Part of a small language model's weights: no biases in attention or MLP.
MLP neurons of a small language model. Each row is named by its layer, matrix (gate and up: input weights; down: output weights) and neuron, and shows model dimensions 464-591. Each number is 128 + 32 x the weight over its row's rms, rounded and kept within 0 to 255. Numbers have three digits each. A neuron's up and down rows have the sign that makes its largest values positive.
After each neuron's rows, "fires in" lists the words (lower case) most often at its 100 highest values on Wikipedia text that the model never trained on.

L6.gate77:089122133117153089128104128120182124187143142152184107162126145130118147151095140155108111132129138134105105186120176186101063115106156106160122106185086125085182155127114092173099104085151178173093113132108141097119086162177181122147115182082167085135190090169179109171138107098173177092148114129126129103114103193107051153200140160161087177179199147101188150118144152126172195152093
L6.up77:154136107098144174114077093147101089149122121122112112125114074149132100117128144210165166116157108138144062140160115168182103165106152144137067111181144140115170096134136104128118113157117126161125108098150126157139117131082100135085125153045061159104187086159109201116119121072171163156117093140195117140120186198100061186169119226147102166060154098105078106114089115073083126107139
L6.down77:132115106131157081151208124112147161099161130123073151157119167104127145147144149096173118136141095137088110115160138164051137149109072139142179128135164159057173133131138120112110140068102123171101119214145148129164078147127117157105117129171142130122152142077087117129112177115152128150145059128191115133104090088145142137090206134123112145113105119107080138207129094058138114126129
fires in: "were", "is", "are", "been", "was", "be"

L6.gate725:070074093115157102137176141142104149132135189125146137130135156150152140115124065105156093131108136156127141140113091103112190189085140110179151135122132126085173141154115108134180164103154117163116132117155165109140134119141141142108078165144156104148124112165183105100074108124101095092187163152177077185088201131196086122073065121134128145170138116166146059164125117108133166171116
L6.up725:128162145160130113167126128197102166097113188146127128143139144148103135166147137168137069155097184086148099118098124162159149157092173149109086135152179183098125135166139161123091129106171134116106150189124124134087109120152127143158171138146086154092143076163163157118174151197091173118090120096100108159110155088129179152162118092111109156161149099137111196124147106138099130157136
L6.down725:138155156187110149113122132146121112165102174143120094130128125134143140147139148107135141076136118100105119103114079236081118068185099105154135151095134140100154113112166125078174129095148118079105113119085134108139077105138113120213144097164129084144132113120076161126136192149246121140120097131123107136117143188129139139075195128136134144107115086123139129103119170103107151121106
fires in: "is", "s", "was", "being", "became"

L6.gate389:060154036102183062115119137150160089155148132134114139193055126144123101157112126117120084154154110178160124129115100138118142176089095146093093124148166074138084145165131104171069083121144082112168089082093165132079098134148123114103144131120139132133150059080093123160140185177151126138090100178062112147156142124176169141137119140094160104142149157199128168152124132088094144152181
L6.up389:128122120111171155189143138093138134110106098101176159127140097141126148119087137159155123127110162074126086149132123154069061137127118106167166153128090134141079125181170066148090152140156085076123112131106080116160139161089134086109159171168135118127147144093090147114112143141147146103173165156196128154147088137143121170121101124090096118137178112155105187084126140205127137104069
L6.down389:101120086094148161130102141194122114119144045144113180126138100135094171152099140109123082081089082135113158109138115218080137075062094137141118117125131096125105170153101064111077082129106155155081194126156131146103121121116137084129119124114176073166166182133120130112147161131109120104142130128116121122149096096109121137217107163157111117090156103100139172108147161108167150154109
fires in: "to", "part", "was"

L6.gate1371:073093157099152189076123131148149092189198135105114135183110085167138143125109110186134102111116122170055168097100110190101134150132184122128167114153127133097155141134093072133058136148144114112112189086126105072139180156054139107183128140144136116147111117107157077132124087067123147105167178167106074143135106147093099109189142136113106178109126113100112131159128167085132158137174
L6.up1371:132117151106108183143075105131160126116126146114099101190092121159169089093080064125143144090087112096078146117110096139187109150145157130140136145088114151082111132157084140096162156096107149127187158113160114108220086157165107090151147189110146141131138097140146140093127125117130102131157150102134043128101126172109137087140133144147138121071126123087125104171100132085141160156176
L6.down1371:108146136131092114175112188119191169105093209107104169144153160109095163168112127105171096093109137121131141123164118197150110078115094142094089136097146139125147137148100160109158100125133080132091112140074107105154082144157082069162080110164140136125105025147146152148144093157177157147114103143141168180136097082105137187058114191129086105137085122107100166147114113124132147103089
fires in: "which", "are", "also", "were", "is", "was"

L6.gate365:110120127101075113132184089090106099097155085123158149149096145157115112085074108142148102118120134182112135163174121174137092129128162101097186145124158107153127079098129148110162136151090138163113190122143162130164140170146114130116121148107160135126103150152111129132123143085124142200088124121176132126133137091085151132134106120136147143103092093074125098104095130057114159172193
L6.up365:171149181214056152171141149105180121138136114115124122102104082099098117089124124114105124152187143058134147101137080129149155117111152169098075144136120109121136193148176122095104135131181137099180102106136129012143100131107141053155143116167117159088153156084098114122206170063115082162145118155127181141155152097102184090127154214110143156107165120128165173092127124060090120113143
L6.down365:119142100117127146129174146111100177128132096131092181115135131149145105132155112123116123108108103106167080161115120114072129154078132116144148146139136115132125103105132151157125127156130129138081100092113134171157118069144172128103122148071128176135142117166121110144047152164122125157138150056127084103108136160200111169162093079128176098191122155170152152091116136177163134142103
fires in: "had", "have", "should", "must", "are", "were"

L6.gate38:110125110057083149166099119135142080166184165115180171158144107164126157148159189108141154109066192118098151096122111154105095138148237138125150104186107203109117131107095168142122113111180172122069116165086145134178072152085135078143172109132151151078110082145115144101071124169097104165176160149169084127120106108162164119131162115163149106130089100097165121162112101096112112132082
L6.up38:113128137153128166128099028160135109146165147129133129122135129067176120144159122141100076146133098104143112124098175108142137134084070136138149153064184134113138135144076095172145078087155112106132151201136137096173128125163121144131114034098147124137107103128095112115127155139151155114156150156116142167097121186135136077085196149113156101059117131112150096111121157117067108156166
L6.down38:142150121090130050128111109117064109170134121085156097138102107093127150130116173088121178070148101130094119130135206120065190112154111108168177091105130111120125106143138163088131148114126152112162208156112182125134152146166119089170141148060113097202135205136108173103090173150119104110159140128150070137156097100217068060111124114075136146126125113105083118174127131131147145100156
fires in: "was", "is", "were", "are", "been", "be"

L4.gate85:150106131138156101148151155128130093189137157116125139115149099154124202155157074125168089155094137122069112123081099113145157115155137107098094135062147103110099165091139121174109095081109118179115153130112106089162148114130159130071099136154116152100153076110106138192159120151135137153095103158135139079114119140091090067105150133177101141172085113135152158122091130100134139153125
L4.up85:109095152170147084134156132151137139172083134078152112100113084039137090120164049136128123152069103090084149139101076119146093132156161128150169074096152119067086160076152156141158167132098139130125087113160151172129130136148124103104143124160104150151131084145160122078138119122122143128125095125132182204161129083060177085123127121152185111070063095080103099080120087132094153190105
L4.down85:141078149140080089139075065138159143119172171135112076097115137134155162155099194088111121044146155158105117186155116224025170104108159116166142162169110144136110097111149142144101164119131108127112118095142152123130149143132136110141112167066121165112104139093161100165112106164080174145194126154110123132091141139191098141124129147188132123130126109131148092128107108130171133096117
fires in: "found", "was", "began", "also", "were", "based"

L4.gate1453:185099147093122111120121098170131126095195090107124114151164116163131113160117119170147155095156139097123184210095071118155174082098120175180148199144127183129124136143130152107101104143062121118126116127138135095116089100174151054133143151123106210104156073077127073164146127186111173137157160114150094153126125122088078148155111106110123055119154150090119103109103131100094129101181
L4.up1453:122099134078091102042150172111141078117145143162066165077080103105159151138195103108129155154108155145120137145094105121138165125094176055115097164164139138150152132207139118152085141117063142119106147110126120120142147118081134127179107152081137120095163126216123123111131135136108122162099084151217128124084166156137133185127174169122121112174105141115107135153123167139183083181180
L4.down1453:138116150065141132157146112127104126067142122125137116120070160177130188173111115136108116149123114043132130146172092195100053160120116103129064158147145158090121151169127136111118122125151142116080133110128138152136090175131182062134140146114126113137131152119109094188122147125185201172120129114074248123188154079095131100140104124093127129138136128125120216149120143180046114102208
fires in: "at", "to", "toumodi"

L4.gate1268:165103125071094138102105139101109094140138133147181180093083104127157165103125152121185087165128108126086158180073072114134146121156181094194092152198165097111081150123108136179194123111094148103194142171106063047191161124154196144109123129151172149115140074152100108108142069087119107060076208104155153119176145153137143103152142152158139137117066127109128151116145073058097205217128
L4.up1268:094141089035122108145087088107141115092111143166097185134140163106099099122127094201163174149165131149122071132153182106158142118169114111100133111070156195168165160108148198101121097084099182125142140136166118105172149132068122072128188119109156128119145180158113112063135115056088097114109125110166086098110100186127151088125175076160168104161132138093173135080101096099118168123132
L4.down1268:156129110167111143172152107115179146143118138129153089125135050098128098147092138147102075095153132107147146137152123203109108139120116127161162167144127094119107137085152133105116161197152168145083138124091160150111220129153163134103137161162110135169123102104112078097121131176151110109123131194083151205149097123155089161077094178152078124089143120142125118088155140121121092104113
fires in: "people", "women", "artists", "world", "individual"

L6.gate883:080062167098143090139128111091092106178114054112090183118111108186077089125081157138071134098117192131086115079136076145053149103181126140080182087177116060137130145142133062112080124150117126154169115163074178151144154109109142129179130176114180089120161151102090109145151159075145131107161096178143076198085159071131112119117062149123126148174095145106106095120117163105142140157155
L6.up883:112141167110182126107108121148131169114147170081145137062122121145129077110140134152113134127131095107081127097143122172140137165147143146097157141172151074061165131057119138084132147114121168142090079152086114204092125162185089122141150217103105083156172101094091188129162122156131097101072096106151106103163142133075118058102077105101125116133139145186077147123146082175142160171164
L6.down883:112135101045097186138142139162117091107126160126136097144139118128146120153105174149094119142199134161149146172135102150173193138171131114083080177075160158182110124098138116105178141120154134112106143129154119147175111116165113102164110111078125086174127147127126135157099150106155157128108116173163165160124122136100110107110125120146151093109172087085144148098148129105171138120094
fires in: "which", "1999", "had"

L6.gate2:041106106099136152103180092120145062147140162092124139131131115086198108087150075172118104085169133140167159203136151171169137130111125119133088085151138142098152163102129117108094143182120131149132068131122125071110147162121172102169129136176094117101136136153210122150091110068097124168076121115158131126130109079145139161105115102110113113162127109144168140112124115125119081153096
L6.up2:118138146089084092189083123162073097130164138100118151168084101116082118110143197179105146168172114122106145102152082100119161146124103119158096182093121174138130112089106103101141067176102111127141129177148108109122102172143150054160143152084149141135114100151104152178131100202133175136109147134121078163185184140098131069106077118079182126152162103098176172082144166097130100078174
L6.down2:086136063089147164171149098158134136137128065092114182133176139137123181105125118093143121080091167118128097172118136155128169174096071140103109104117102158138160120131142168126112162202145140161128108145077213164107084133153130109159127100128147160099125107132126089106081124175118102120088156135101147136121140058119137099054187147180137117125145144122205133144108083140118150169091
fires in: "to", "would", "can", "will", "must", "may"

L6.gate1632:092167151123111158103099107121143147149161118107144168052106139088106175158169106130093122131142083116142113182162104163130094144090134155113149118149089127073108025082170189155140147108189198151134112120189129109068086068117146187150115156120071110118112106061180114116123116174135164149162201155127050162183111115109161148113124160141074148133103133104121114071142137089131150138122
L6.up1632:078168105114150146093060183124100069103145131129129133178091155169090082114112101091099099069186095149173117125110106146148138105148142112095148142134122133098136072085141129131144132087172147133112122135149176099124140128066119035081117136114097101121177071084120196106072088144150150099109131143137038151145166134165149172133109179164125170160083167128100116081121175132095152119121
L6.down1632:124125170151069141153065157149200115109188104100160168076080184134129146168101094088148162123142123150131094099119160119202159071128088158121094155098156146140140156145152152103146114099161105166114055100128148099152116080099101148168104119139130133102166036111130091136112112163107100212111105180116157189123138198170137179089146125168093116098178119139158153122119158112147132175075
fires in: "was", "were", "been", "is"